From a checkpoint of a small transformer trained on Wikipedia.
Size: 13 layers, width 576, 9 heads of 64 (3 for keys and values), MLP 1536 SwiGLU, vocabulary 16384, 64.9M parameters.
Architecture: RMSNorm before each block, rotary positions, untied embeddings.
Training: 880M tokens, 13875 steps.
MLP neurons of a small language model. Each row is named by its layer, matrix (down: output weights) and neuron, and shows model dimensions 0-127. Each number is 128 + 32 x the weight over its row's rms, rounded and kept within 0 to 255. Numbers have three digits each. A neuron's up and down rows have the sign that makes its largest values positive.
A block is one neuron, or neurons of one layer that tend to fire together. Before each block is what it responds to, as a language model described it from the Wikipedia text at the highest values.

Description: Dashes and digits inside match scores and numeric ranges, mostly football reports and stat tables, e.g. 1-0, 2–2 draw, 2020–21; also goals, penalty, debut.
L4.down131:119137111143129149145101137132141155127184133147161114081090125103122149193109158113171108155149077116128162164107117169175153109142141125185051097089149089146107142101155164169162142167150116091141131167096094160183138182147132106092109093147110111082200127090201157151139184168120114115134168107108128086118074157184069116094119139128139087157128121122058108121107116102149135075113

Description: Tokens ending a repeated prefix or separating entries in lists and tables, e.g. Plesi-ops after a Plesiops entry, C. lutescens, row-start pipes, and commas, semicolons or colons before the next item.
L10.down90:091113181078098117126124144125138039175117138154134133161127119136225092132089137151110119114171162170135123112153038173128061101158107147129157146114104122126175156108113204109113096143114163159155138175096083091116103120119113142064137176157128103073124117095109074084224133149187114090160074127125092169134138136085125120110147166071137194129085142173130092143131099123082137085098
L10.down115:125143153168093098097068107144164113149065101155098138145113167148129135175132108129087118117135140115117121093149100073124071058134179124093077121145166063156154121141112164187127099129170182080115080129148167185080183153181103136138171121148111152073054159118168106125139142126158105156110071145122090127137119144136148117154139166072093113127098155149162131151203174178108134162096
L10.down329:179161132132143099105111112102113157135131081136097163120110135140117151144101091081089127207150140136105186133152040122164111143130173121167157137138133165200127146166090127142138112151215125113128132132145129166134138083133140206111138080116118152091143107132126106140161097181096131153182107184119143162164126141165092124118130129136129085164144111143106122149084090061140182167130
L10.down878:081145131075123138108078131076135094139093124173171150124115125122059136093105129092126082136130156102092104164145175110137117151164111099077047140163074083147127141120111130103116072116122137119123127169105073152133179148068109098084101153147168082075090131116156121092086124174122152178125120155157130102089101109159124145108101131100174139114096046176131117092172144109112155112113
L10.down937:094018169110102107092082120124158094132087056184107175109068046160105138115114152098110146130181143093165055201092157143177138119114147214097079108136156174092159161145202058161139132110143130148099116141061115146127119076175131156102136093150145149140118142103106136152154065097086128102105155137174097093146068087101169127192127154128183085160114081104151177167145076129111104112154
L10.down1033:143143167069109139073164137198116172142087145167207129146144104084134138160161110108140126124158151109162135140101101133104089180128094083164115113087184082089170167100109119113128102169187171082103146109121200158133118126107129166112137151131153109091153090099152091156155113108133150109094120105122106157171088136154125138148099140156169176176126091099132130111177170110126152124106
L10.down1172:105118178123130100110107126121093086155126171156087166157129141152091089130149135155149124126181182101143147080130201164140109116110122161132100110152112145092144082122116148099150081155116087098148149167112148159114059191157140127135122167182145184173078154121170182125039161124117189153150139189153108154134122091146109124119144183140126113136113161081095077155136175206098110128144
L10.down1179:072141147072154144122126133131122118196115156145122155110159092199137130131162135121146139183166171095149173170126067126132097099171082171122146089174106122174114154149064109139100125145151129158172081139145150173118103134163119112131068148120107215160108099090160155138115130163114137097202132180139118160115094147130124180134100141142181097117139039090104173060143160181108064084083

Description: Final subword pieces that close multi-token foreign, Latin or Greek names and terms, e.g. Exod-us, Baro-que, Kountouriot-is, elatero-ides.
L4.down1429:185151161132096091091109145151110104153145151190179208097191124137086129131154107106115134157108112141175155100099172090123158198165161100116087123135103099106159103094160142149152102092157137125092141185116135147126075129168165108169130076211076133149141115162144132114108134127106175145128086093087106120114102143148139147108154088132136075100116143169111170096113130110083162210147

Description: Separators and conjunctions inside lists, such as the comma, and, semicolon or on in genre, certification or line-up lists, plus first pieces of split words (f, ar, ig).
L10.down374:128142106074140126179068167159150104134099159117125138180135133091118101133146175152185171163114134106149135154155099079188141087046146086134149123166100089152125173100115181139137131178123139187109219110124146119123158127160082125090114142171120108145144092084123146183119173088128107138153116135157150169082092139152099150133128095089126100147089111153111088096092141064152143118132
L10.down572:095153117145158066163126107133113147194142124108134138134177042183104110176072150161098163126151161148098119164120107149141142093095076118141181194101152157097174110130088111141148134162124145075043150107119151164161129104099127132125081189116173156166100145127096112178170113129094169161108120174162093130101139152140134146136054159127144123147099123155174180116158153181132153200137
L10.down844:134121176128150133099110129118147119148164139123073176190126075117084090105065180100141139198104134126109139121168149165106154092105161244165157087144133108108117145135095137113134110070084172130095157108149140089129162100044117131099137118112118162119162119134144158135101089153161126065057113147125139101150138181168142095096140132132087143148074139121113111187117124116146115177116
L10.down1022:160090138142190126124154116126150180139099152151081096096102175138100114132115094178123109086150160080132177167082154109122120158101094143071100134127139110074121141111152166133134124117094094094163101149145109100132152038137135114156095129120142132106072166109145095138126074107143097143169100105127125135105116096148091094185134117151145163101214093079153144180089086202117150123129
L10.down1024:101125158116135128100134151113116140213155150086120191067163131104102165135131104174044135110123132131149052120130098094101188071091088125184165103155171132089120156108141126100119068126145184135065198161091097064146084148131199116094150133099131127113100179100112118118114151119087128134133051104076151123176102147091128150149150144169108140108096100124125086083106086141169094170096
L10.down1165:160157075167102163161134118184125130156172209114096096179116143079155116166144148150124090162083097115172101112146078137084098184158142126127096183125134116099139093120099133166118106123115119131050110107129137130148116135105122096086092166128139154133140143132122173176185109093052159118117127129119142146174139091157177094151122160099139105100164121149197080147135152130202121104080
L10.down1222:160076167071154169088104146123197104106112093058120106095175162085151143112113200143158176105183129133108182119165147127148124182124097143157119136122106109184043088162130109107122124151162115132175169130091129114105179118088134063127097115172190115115167121160118180150125125066113171093130120129119145120157132111113125092176142129084189100162172116099085045137152186165098175103158
L10.down1312:126121182076159170121143120111075135143165131128135162156144112116163133151161115091179155127153093154130130182180136142115097129109086145083127148063118145184157132138126146148110139136120184177152138140137101096131173088132117158145128140095139132176144144138107142123176173131155139145025106144060171093075098138204130120092151112114108132131198119081168138126150122091162142115156

Description: Final word of a proper name, title or label in tables and lists, often music discographies and charts, e.g. Top 100, Gang of Four, lead single.
L4.down60:120114097113148123129073121111138124129136104128123087101132068100086196086099171131100113131110116159111131159195131075149123110115138145153133180108104112121125152168092133121192078101140167109134057139116111148161137151120118086102081157145141175138061140161086138146141141156123124157119136134111115128164138188196088117189064075138114186121169105077093105064070159147191080092127

Description: Commas, pipes and points right after a digit inside numbers and stat tables, as in 4,925, a 4 | 3 table row, 6.5.
L6.down521:114136085133140156096126137150098107141127133144144099123084120152155157129122042108142104116095119110064139136082207101136150163132148091099122132128099095166112116133107133074173128119146118124108166108109120192146112147081089132118114162100083103152111086156134111145124126081149136168141134103147103127123149103151155123101072153183178154116098130084118163108071087114217092130086
L6.down532:144115121091136094149113136095130137128083118075207131120164113101162118151085074085143132146140073134125132165189090115090138119077096062119155169141134157139187120122162125090129089099079045107106128165109153090148188060147122125144158123061113210171151088142097126067146122090106191168106079128165124136109092141170157119147136136083159145123082133138098080107118169114127089148121
L6.down754:114169099147154095148083167143188113102111119149145113141096096106119082075058193156181152153125104075070126155210151119100095151137101102155151135125113089122088140128187152137069141101095161090108147138104101177154123105100123130152087121107133139145128160090122192098120149088121159172060122119126120131083127154177161133147162040112141144144173144145116115101102162151056108127133
L6.down833:152132112094180113170091108167149137109090165109138106185130138144141067186134142074147196183134094214123102194126203137141194161157124084124187103120158102128124050149151106134138136154117103154147140081170114095086107112201168142148175143202091146098099126131167136122190103153174129208124109093143163107115162185110128126176147069156111142116166164149097110110155096148145149185125
L6.down1043:172159044178135079100066122137146159171133127108179184128161147091165161206146104177153160138104096084075081160061160180127127188119161114101116131098171108173117150088080123141121130144173126158126115109104103161077123087122160157106144133118118151185191154152121128158157103071087127149130134096126136111138142096139092161166122143125128125122107144135153109129127134105099119124095
L6.down1082:178137129162117127111098140144113190058164151137112105139099084170150111116091121131135186089136153126113137139159141155140179119110129097142072060143144125145135120181115152103098146086071147157175157146041127110168146159147136108060127088104158178135196134069199158092131135062110166138138088124112155174136116107129144160155161162131188120173141157129194174156105102155109145107103
L6.down1478:120122170106086125126141150153049125142138131142187098121134105166123159076132053037116130110125132112132120162136126172146123200137133147143181142187103091134161119182102175123113111144078174112079182144080110143162152089145108193143113071140133083128122097166150111094117073106144120129143105143119148136136141124144144195131158121181177116101126137115142121129087117088121112127114
L6.down1525:096076110116117136136093155112176138084168132121109164078164127170121132116144144110118101144137097144093149107110100080129118122157150100094169131134132096126207142132108103074090109075185106150137128093085088080147150071166084140146102174105130154151101090106147069130095070061160135178149144139099117159151099099119126114094144123103135194163080148096130130078131140112155162158130

Description: Tokens right after a prenominal adjective where a noun is expected, mostly coordinators or commas joining a second modifier, as in modest and, spiritual if, new,.
L6.down308:068143113092154110115164128160096102142168165121100102155151128162133077107149135085160110111065062102145120168168141146047182073108097131147127119151148093176108177086116175148042097132115095079161122113135175102152133135083137132118100073114125132126116155153101146114093039141097098130159184132083136113132120133117207090153058202113151167115113074070101153144137115113102142148165
L6.down440:089061124157085183121181168145148083132138089113116093140161121153141132158134112130160132086152135127182145116150154155186114173161176176135040169110189089135134103113096133139139090110125170168112154106123128179068162098106111129134148115116128191123115130166128124113198092091125109130102075194118158149109125077125125113124145167105106109087171145173145089116155173174170130113090
L6.down490:157149106099108080129094125144158111149123156105143063122094080069120061142118138146088177130145181077148094137137122152109144146214184096114101165157159149117112133119143166116081096164113150159133112085139114154175120100201167178074086135130127097148165104109079088142138095137130117107063096108160154126140130100125131125089130085128152136154168129126138139095084103130163133170135
L6.down766:177113116123171117136169165083126171100171110115121062130137168089154149141101162144163142143112133194165126121136160157178117121078127141091119150103139194119099095082136065119113118108149186100145060121126113122102168080151129139062146123100162142122137150136120104095140076160102117075151144152138125128157164069135090133115092167134056129075135146131117128085119116197175150149103
L6.down866:181145104138087119153120156138193098114155119105114129101165163117123126107123129209145143191168146111167115117104164113164098134099100183081111116122160139141078125083175086045140138104188154050110053140108153093094109102117111095125170114165121171101089104113112173147128119133166049134191152115123112179146114106100083173142055195176140142084126113182115163135139105197217116104113
L6.down891:134142135154180086127071172165121085124128084105097145117106164156113100065138147136147088057116100130151111098114121145104121162132129095117175077166146108035135173118121117103106076114113169098107107120109176168156113144056143134122145155117128130113175176133106154161115151070135118154129124118117182076139143136175141114078091100129125066112135122165139140110123121130094130117143
L6.down1085:097151108161128140047111159128135065151086101100162120124111090140124145152077122102189172146126103134202075135080099144147108122134125114072119139103121149121106136155136059110095159112179172128152150156123083139115100129117108116166123164136117081177094118123174141167102149108148090114102067149161074096166106147103059187116128092112127120167147159142183098158129119090141151106090
L6.down1317:140090165144146132129128158106088146150120136145094102199150154141158150074141180100097134097143092061144130150069047105155101145140120155083109113159132085153111098139116184155122162145117180106111128158160114127101168120123157100048127151114118147162098089140143136169128086217089159151123135099065157131087075104144135146070096117099114129137119105178096128159111140098137112151082

Description: Word-initial fragments or modifiers just before a medical, anatomical or biological term, e.g. met(astatic), hyp(ersensitivity), pl(asma), or left before hemisphere/elbow.
L10.down218:090103132160153094107103109105125153069147124143139151121123153158139170062126084168082123142131134052140146143182077146090138077132136086101119085113116110130150142149139166148094117139127094108102118072144156130124122086087084169156210102153069132118104093130131175135124121096102148139075128139099110102140179138100120117153099110153161102165118128139103140096131179126149173091124
L10.down225:128095171171058133144103111077129133113178082098081145026131136117089149146141148128188164144102155129101140174107150102140084119140109108144130107123100118111069176088133138170154151084130109150074096128022123131141109064123136119120161127066095103100067134103140121061138126130152127102102142087121110118158120101085084117178166168131130122157102097147151107119135144108149077186022
L10.down257:113096174131126110100169103134105143158137110122111156115179101188174085154149112106124104149176148153080143129135168122157108196106100107111134101185081146122122148148115140103055106163130134151123192098146077089166138128027156140152116086161149093092148163103136118186132160113127063203072080161154147182197179109126116138094119105123167104149095079141137120123174126110094096102148
L10.down439:140132097080169156079188154117202141116128108096113122151114166203140136140122148100137216114101120080109168142107100108116155094111143064100080125137092130096111137158163116096094141122045171153105014125176155120119139129160122106127131124149083149192127203088153150094120059113141164097152090111120106160066108162151167155163101174159172077171158083094120146108147089090155122160135
L10.down880:098176183134117184132117104166118088099192131086153146156060123111091106045140117130125156139103156122124110105108096115102142080122167155127123175179098133067096123188130147106113120092122140163069193182142166118154122159151207095115116178155059171109177074136117111147146111111165129138077127128143126116115139104123122123097127151137115111123125153114104113126143175131192141118209
L10.down917:141165124113156144133178119105141114168145195135124149093162167143168079074116186136106112067084091134138115086115160151123196157131153123101136144096158101135174172119092129144106101128104161148130169129202047139129132126163119090109108114118139226127077184145111117079177086153110139134172119135135093081135147103131135090152097123082134116101179167111107079094128195107140129132146
L10.down968:166195143087141109163162170147148064076124153114167162090110091112107172077096125129113113154105179105055097132145084095181173170146126105143096147140125109186164099108101124135144053096086145130113135144175136119143170147084168074166162109195129080111171096089124122067161102117106090139156139194150140092129157144164125106166068167143203112127160156123134120160106169191098125181107
L10.down1115:149130167170139093090135154114105141128152103163145096151151153153126098167081144130113122106163154106123100170158120098119166170149113109135105083108143139113138087141133107124139182123131220166155133132164128139145131087102147129129110118121139200117131169136155116085166160173103115118169140115151142153106128125125193133152142058110118143119220124145148142082181104137173158131138

Description: Fires on mid-word pieces, apostrophes and compound modifiers across technical and descriptive text, e.g. the ' in 1,1'-Azobis, "ground" in ground-based, "side" in port side.
L4.down999:169073128112076153108186162104128114127125123106070108094147112134191192143113173101136121132177159083151102141127087130155187156108184143120206203104153122150104120113130151141109100173111186192105158145098121099174156132146080155111153139213134133116128169134177177140106167041111158095127176096163161090109121137141143128173081064115149097140234117054131138174175143147132109154158

Description: Single-letter word-start pieces, mostly s/S as in s|iblings, S|omewhere, s|uspense, plus "known"/"later" before "as" or renamed.
L10.down358:108148131118090084133142114102153155149187128104144116168152124076133159122089106135079115148134108097116088113150140141108108117097136132154139134089117063134150142085106096133141159194138162165126138073120057089099173162101114124163168136133173115070119105065078171163097094134090113168165096133105142151142125140180117074151190162061081101117117157167131115052078142142089148073153
L10.down450:145110079162156067127145164137100116130097136156103139148097099160126157075124192156126148155199114085115103092097128100139191106087128085170094164143111182112144119103127138101217166060122175180133139084096151179096090122122156183177136117176139163154149144147180085126121145059070120136172126147125148171129133112149137072159100160086143139146083196142153112078145140147083186148100
L10.down624:136124124151121056147149108102108139145136158160066038124070103128096186114121142200167159128125158083138092147100169115094161093147111133134170109114155048131178136124147116138143137081137132162043127142143147148168115140145119132151136114107124111116114217129130111112110150091160074150113121081145126116161129138109122077108117101129110061133122157141122035084136112129128105042093
L10.down709:099118138152167177136167086128169161133131135150146091139135161163174181104146169108168093095114118148182148158163238118147121163108113127122158134123163119115176086081098202116101176103180133111173116084158173136081105132107139132104136106079138175083121117133096117152123072119139143122119125097182141115184131115123130141140130097147169123129121133080117204154098130177166132171160
L10.down1133:124144161144081122098132154145176154052107099118111160123101121157106095181111140131152104141145060083098144071156147128205081184170105145149107161139105096148119136108162113119099113130144131133138175132158151192123096074123165162175147110093105123147089138111189146113069124088181156135139104121103187160147124122121182083128146087155137139115117126133104175094107154112080152106130
L10.down1464:177121131129082075187130097089195115171229105148118149126089110139192127103117152094064159134187141141072186154115127154080141090137072132139132130106130102108172124080144151150129167104083081172147154063125125173148120138145156130154164147118126140112168155113101102137152117140103114131112156103138129164143170118127134073145150183118167142132162144130154147126128118086144144176072
L10.down1494:111158144156141108115101014074166137144126102140136135122110148149056160062145166123060129084139122096126092155146100097133130107147106123126140158205137110143117059094123165159122103165166113189100164134146113129134092110150130181031074154135173132097085137146127167103186102099144072137101126166182138174130169129144126094127141146094122145081148117092083097175171137128126110153154
L10.down1535:124058132143130125122104117119081159080156140068122124110167138118150139124179127142162140037090185089099174072150099128130111136187111128100140105073084136128078109084088140099086190118154131208135113122125148156151091144188106154112128150151124087152111055096059105137092128165101111160079174116059112108102164113134110078134120174148114136114135142154110069082141147076160143163208

Description: Decimal points, dashes, commas and table pipes inside or between digits, such as 24.0%, 18.2937 km2 and 1254053-43-4, mostly in statistics and tables.
L10.down46:109149158114186084153149114089089188136127094069125126150071139118131176159122165106080140085143108148041116122108178141119096164101112086142087085124120143121151129139089096111154137156084118115095121177122072054095195095147139142088134138128115127152116127119088109160128172161110111121139124107073129113103101074184110190110147099138143081139066161118059122137154130089125133100142
L10.down86:100127154095169102148088156096051163184112127132166080101146139120113122095111134159130100117125165084112131133152143148159148212085161061121164123148164106145116071165139185150153124079060150189075147101129103076133166138185089124123174153103136149100137078139086133129127132117111131184180095176159124158117141085136153186098110142146121110070150190099099141129147104125131175120121
L10.down285:116152136139160137118198112188117144092077146107131190118103097129103128162143132184154175137144075163162177140145150172075120127137154135108128133044124097139170103143128149088121157109093176121099095150117161136157170139106072118161152152067160146175114162148116125070128144167130143110140115135073142143164092162145147114102167102085133156183112118129123109145054150116119161096118
L10.down516:150135124146125134154170105138148067114186120126120161165173176163156098156128141120125147078148100122150141103106206121125126128153154071135120130100183110126142156234122137111157113135104154089145145146047112146088151083138090191148180158063077110179092159139143129190147113091130136129188083097110119151078193176119120104102114115116132119146138122146125173178121192092072115169044
L10.down749:119131130140140118113160114130174194124086098094109091171189141179145070122141067093142154084120060087146158146157117152105086121092139136125104077110096104178134142084084086096153163125157078191156049093078167158102146121162111145088161116201161094176122118147154105127145079132168111133165135056131093073164151073155148116127101178115118163130143172124129160150208153140107144160135
L10.down985:134118118138146111174159097174121135081121138128141101112096133087141172139144103170173187178114113122148167107067101156116105119066176132098163173182117086158142121151077152101146116085100152143202142088143148146091111127129136150156046101135155147118142102108170107075076144090147122179215092144198047103112145133135066133103161127196093163183070146054125141152155103168130095128111
L10.down1042:217126132137164154094120149135080153173137184031139129147090204107091129133105152175162125126082121134139120192160162155090158118113146116121125124165122202167198103058103113158119138140113143127130138147148155121137205140142128121102156097081049168158148159154091088191105120109059083152168150127158146109129096164171166099118153155102071114103117115076107137098188125117124162091157
L10.down1419:153133102145134206140089133154141134115132176107097134149102149124205096157115110114101112178126098126128139229131100139135145125093090174116133064110139154107122114119122108145080060060044143105113101118130142105147162102201175085134211135159094097138104157204136107082223090089119120151147084166117113136099102123143144109149093151105094201183153129110110154157147159116173179095098

Description: Connecting punctuation inside a compound or field: hyphens (UK-based, state-owned), score en dashes (L 19–38), table pipes and semicolons; sometimes mid-word pieces.
L6.down62:108133128104101067149114143130092153123122123135142109133151149106081099135145167110146132096094112169146137130106093115172162130112168149116044138164078077182151142162087136103155109099148087095090076190103160153144166146138130108117151133120115079142191129093132141119158042200148082080130132170113109124105099105052111130139121158148130186151095123146108115172105107134119101086099
L6.down121:159105122155131090085154078096127141147134104176161108130156122159146113134138131115063112098075091129117143127117144160121100160092109184103140119117178077142151125148096081111116123132136090130133143135108114096099118120136070198085145172125106102100144157131122130106107166142069092151018129122103128060089132077114159109128141087086076146100098144115150087084150122131068071104158
L6.down134:160130132119128166144120180136146104143102145198116143083095097151181161178118208132114132110163168171133111040147091140101155149124087149072091069097137064139108149106185118113143173143156152054140147136140188108136113138111146162107078147148112151149101137132135125165104162129115119159133116148192117130107141133167115111078126119130162131131152102088088163101122111074150187098150
L6.down281:127126117201141157106127188117107127117150138139127146119117137131143129170209111168079107137143161168065117122154152090176108115150132097116154120101073190147129128170159171086148178144123090144124107142125104194141181047121068131113093138154145126116092131083113082112172081145110118063089099110063045175103121138185079122154112063121084130140098123072127109115096132110129179088142
L6.down347:174116111098103133087198168181137137187164104120134124118186136110072149120144082115137093095136119141105101102151116113110128114155073143141093120131148109161081117093158097117070130122109076102166140171088131120069123098109111105094085122180100115160183081216110132140129107166096113160095153105107179141117102133128146136136100135095144137078113132106108198091122060116115119145090
L6.down666:103104057165144156100118145112109167202133161157104122137127105101100194132100136154141172169106136109141157108141165097172165148128134129163173100167148120154134138120153098078117107125120090166181088116153152142076153122079159159051119153124201133178111104106124162126147126113125139096098102143103130132167147124119116166081101133099147123140153116114152118128129102106166124080140
L6.down682:068147099153101132153159159067084202108103089095105148179120147168118107094129082168101095148120136145164113150159135132127153157155110119126153127145127127133184140138135185087152186128099166133148145172125141106193125173137103078121139168067092074175103136159085068158101137151132167115146170120112116147091146164088198128187108093179157034155167101157073147115154103107090082088120
L6.down1343:109095118137161153161160138149159123152132058156130098132112106142095131090214090121099147114072126166160170169138125112177144161093121084097119160124112117135112109157107146139119125161104069119099131137156177174184134185159116177095099090098126160116093154111111150184156102134180121143104158127162133162117163081120170132139120201142169151102134067072120198113061158142093066094124